config.yaml
n_layer: 15
d_model: 640
norm_place: "pre"
positions: "rope"
rope_base: 100000.0
rope_fraction: 1.0
qk_norm: false
parallel_block: false
init_std_o: 0.00421
beta1: 0.93
lr_head: 0.00595
schedule: "wsd"
seq_len: 1024
steps: 6872
dataset: "wikipedia_en"
MLP neurons of a small language model. Each row is named by its layer, matrix (down: output weights) and neuron, and shows model dimensions 256-511. Each number is 500 + 40 x the weight over its row's rms, rounded and kept within 0 to 999. Numbers have three digits each.
Before each neuron's rows, "fires before" lists the tokens most often just after its 100 highest values on Wikipedia text that the model never trained on; "raises" lists the tokens whose logits its output raises most directly, leaving later layers aside.

fires before: "=", ",", ")", " the"
raises: ",", "\n", "=", " (", "\n\n"
L7.down1328:525406469526501517555490464400516467548455496470521523471519497516511509391490565492501569529482415516572544529555483476490525466476467509445485456452470479439418506478535471537530516555498453545458482492487465466524455494508560520507494477463513453501496516494488536457535509497503506515518496519509499503496533439538478484498513504445446528573421558448522532562483534497446494516455518520487484547512536552480494539610466498523551625564533504475562507462536466535538552484509499504541458478544507577483453498511516486455563478530514471469495469466457394477499548538519481465510526534496458537425427576471457470462525475467481487456530500477453517545533503505540515513478482501445533459476483437534462487475493605532509544536524509539505522492490491455550507557427488

fires before: "s", "ing", "ed", "ment"
raises: "tain", "ing", "ance", "er", "ment"
L7.down1575:419522452473486515498531539437491496407520530546556478510450464472464490469553459478514526538501527486518449442520435485526497439520443561545457538542460521491571443527520483570509511454542474550445542489455489559483551491499545529505466564489454485580533452510484394479517503436528442479413519482469443498554515435552452484500516527486417486523447530492482553453462499515455408533589477485494487548492472507475492503508471495505539537470509440452511502459541607518542496518516384508569480476511490536491477527413543515482532514560456487439466530487453442483477457492519520477564517486500476581518515562459556465498442518484569456485494541547529515545532529549479509471589502459500527410493551557500579518520458511519484457488467460536462554474480493539546401458480460

fires before: "\n\n", " He", " In"
raises: "\n", " He", "\n\n", " During", " However"
L7.down1772:465525582477475443534585510485564457466481451501506585463425502536507463473480535447491450516484504453505447450490494569536520496530398412437511513446463536534556460532487472468463497443525501452478487481486467464525495494515516533525501530479515495463560493533488495566451528513451478525511532498476502508532519399482492600529492468529472450493487531491483484540523473500542443512503484502484523435579513540462510490468454504468500520511555472495499555508589493501480448492461541479555514500485502476507509516542521507484484482500554489455527476520461568466459494497478468512514467558483352504526505466492392510499573469428517461538497515470510474529515466492511474529543486586505501508526515475524532529532491505493454480525495488481499570453483502494485646563482576

fires before: " The", "\n\n", " It", " In", " They", " A"
raises: " These", " There", " They", " Inst", " However"
L7.down2005:461536503454441396544501510515548506509487438496532492488524555508503532551519528411546540421532514539475420534459536619533483540558485410512468518429528524486511535516539475541478481495470502450526505438482478511501459523458506507506497510509432507470556560563457474468464482514470575535440513560506552534439534493515535570497479490524488483508467440478460466521504516438542548463523499503490538537512520495461563465544457514398463458502493482557516515463537498511537405468496452513492478504591521546520523514527542504504548533553481521489537507485495602518500525493466505483542525527495379571524469477525513514529533461471511435531485486447497370539515521530540520482596494537459539523482505517503535459530443548570464490493564454502502509547519517486515560514507576

fires before: "-"
raises: "-", "|", "–", "Over", "ac"
L7.down1103:518486495473513443490523528536538461524560453623537544502597493510444473506482507504525494485556467501504533458504493595524503538482467501441435484464490511492455496562512514522433487490523481468495538488512474589500459504507569572506538485482544502510545530505501567589483524478494512470493527571524523519502520525531439504503523537447540578488508459444494470437503538499544547495509463465463505469481463513511535469504441498554502512500479512462537463546497530502492507483481485511525511467456509523530461455540557437500485534516450457511473532506459506576487499562514553439523496447474498491528537505495541512457504528527512447536516531525499423526498550487467513504493562503479490477497519517501504478525479513658512553493563520546494544502536500500547533504395579

fires before: "d", "s", "ed", "ment", "ted"
raises: "d", "ble", "ability", "jun", "ity"
L7.down1073:499492492484486456540467460432411520464489463496578499478515486510430437456567484477550515505553514549524503486459508493437462506539440557553445553520484561500510518532509509557480501532552511535524520424548521486467534479588447519556472479490456533503531526475411484518549557447526539475526462545483534510515489466582496478483560515486462543526482474465492478447531526521480501430495415417503499488503557480496532517497509505469481488475440631488482543474535448546467518530492525429502472473551487505522455499503531455426458512444468493506477538470471571470456416405471472484507518516487511463490510493530473471523509390448557446478472489499512486503511562498482500499502471457493477451463471599557478519515517533487518485475444482500431509556429478577462541451515484

fires before: " that", " the", " to", ",", " he"
raises: " they", " there", " it", " he", " she"
L7.down1059:514545555537437471520495512496469509529563502517501525451452573561583513557427502441492515507477493508546488522541393504478508517498453554530555568505505552510501483490486442502553509521464495464571509485512479440485513504442476468508443527497509462535525487538531502499516495524440509571548475463512518545572540464492492508500458508518511514559546469539407451511473495519547486529546522463475493581456457533523554414487417485437455464553471483559426500534526476525526470434506527470587491490533544476488464524515492478505576531500514485472526474524520495504463559575391485494449447645517441484535470473551561471487515462478527491425517493489461536552542474490490520460514494580468485388460462521475480513430474430507467503560513527527468534538444480537481494460510511

fires before: "s", " he", " the", " she"
raises: " it", "af", "as", "era", "in"
L7.down1488:495480508436473414475537516452511585510490527457604520506506482512465544489566462457537553518462517422452451449503520499522516425461478512597580470452519545491486525496553498529548523464579530495456438503489491532496461478440503489511530503531511497475518536564486424508576452538488518477569463483552471548539450530493493459492502488517535496608522530585435476565420447440538531504471532462468500497500417555497468511447502519439552466488508450464475543585470421481586598499541545495502451546517495484543523546498482495570547494502560500548478565459477474471500451517581529461522474570495458507500464548528503452530447489500410505516435540522461468484461559510482529533558467417503476427543523480442481502566562553517422516568552514438453470594497484528493449479472523

fires before: "\n\n", " The", "\"", " He", " It", " In"
raises: "\n\n", "\"", " The", ")", " When"
L7.down1163:467498559475412425446490468509525483498559499487497588550480552490484466534438520517509526511475543564447523474469499513471436481470425471489522549417501543504500494498542517488515492522450473522427542427465510522519573487465532570495436492497453468480541568503426550538554552523493465544468608467468455504516529464486468543517565547537495507484506442491484500509448505516601455533428467464476518473530516483462502560474529489445537508493455454512499519476520500513490460466412487495470576554460478545452503504465482433539496532506525523493502486609430492533478558547465481495484508510536410585454503452553480523509545514487459535498493503564498494426499465453541497487555519543458541468476494485536587522479458463556499525506549526481468554553424483522469507541455583

fires before: " W", " |", ";", " D", " L", "–"
raises: " L", " W", " T", " D", " Can"
L7.down602:570547497524489530511483476485532452505529485489394499462522519381501488388558524546525519516520479492566519582428511494474489458485472427491493504456518493516491427521489501489451499464481454460525596523524468465523525499480523574504596444521484489425487550553506498546475438434489529546549469498574494470419507458578493453439472520473502495467456470499479474505463571556477473450519510455478478553481451592495618493491557416461503481547517506513471570560469460497521542462503469512534508481510521519558515526405511514481486494474489456554556577389570484472511482488511442517504506514464497537437485450540579435510482479516455447551471501537438475560521496539463515493503453473554490478434490478493484488559505480467488499439446571574487490546563460536508521483562431

fires before: " the", "=", "The", "\n\n", "-"
raises: "=", "-", "There", "The", "|"
L7.down2318:515479568485412517523405514479504536459521547504485589399423534422517435593508517479507548487493426561542464489531559476532540458444549480468406494473501475507495569504553561497501522597527454444503535540470489496494458504585472532499488480452510531549526505552548533476498462496470482475476464510469512570508515496501388615517553440483481480515411500439521575544399448477585469478483567542519552492471534499512423512550464487500440510483501459457544491495608510414498558491465473525493492536586538502489532499512525584451497454523491462499535545510482470472418519502495585530492470522556489449458506479439531470516529471511511440552471464480431495547499529507518462437575490537468528473496529535522534473520500481586550501495548488482475522456499540572501511507547564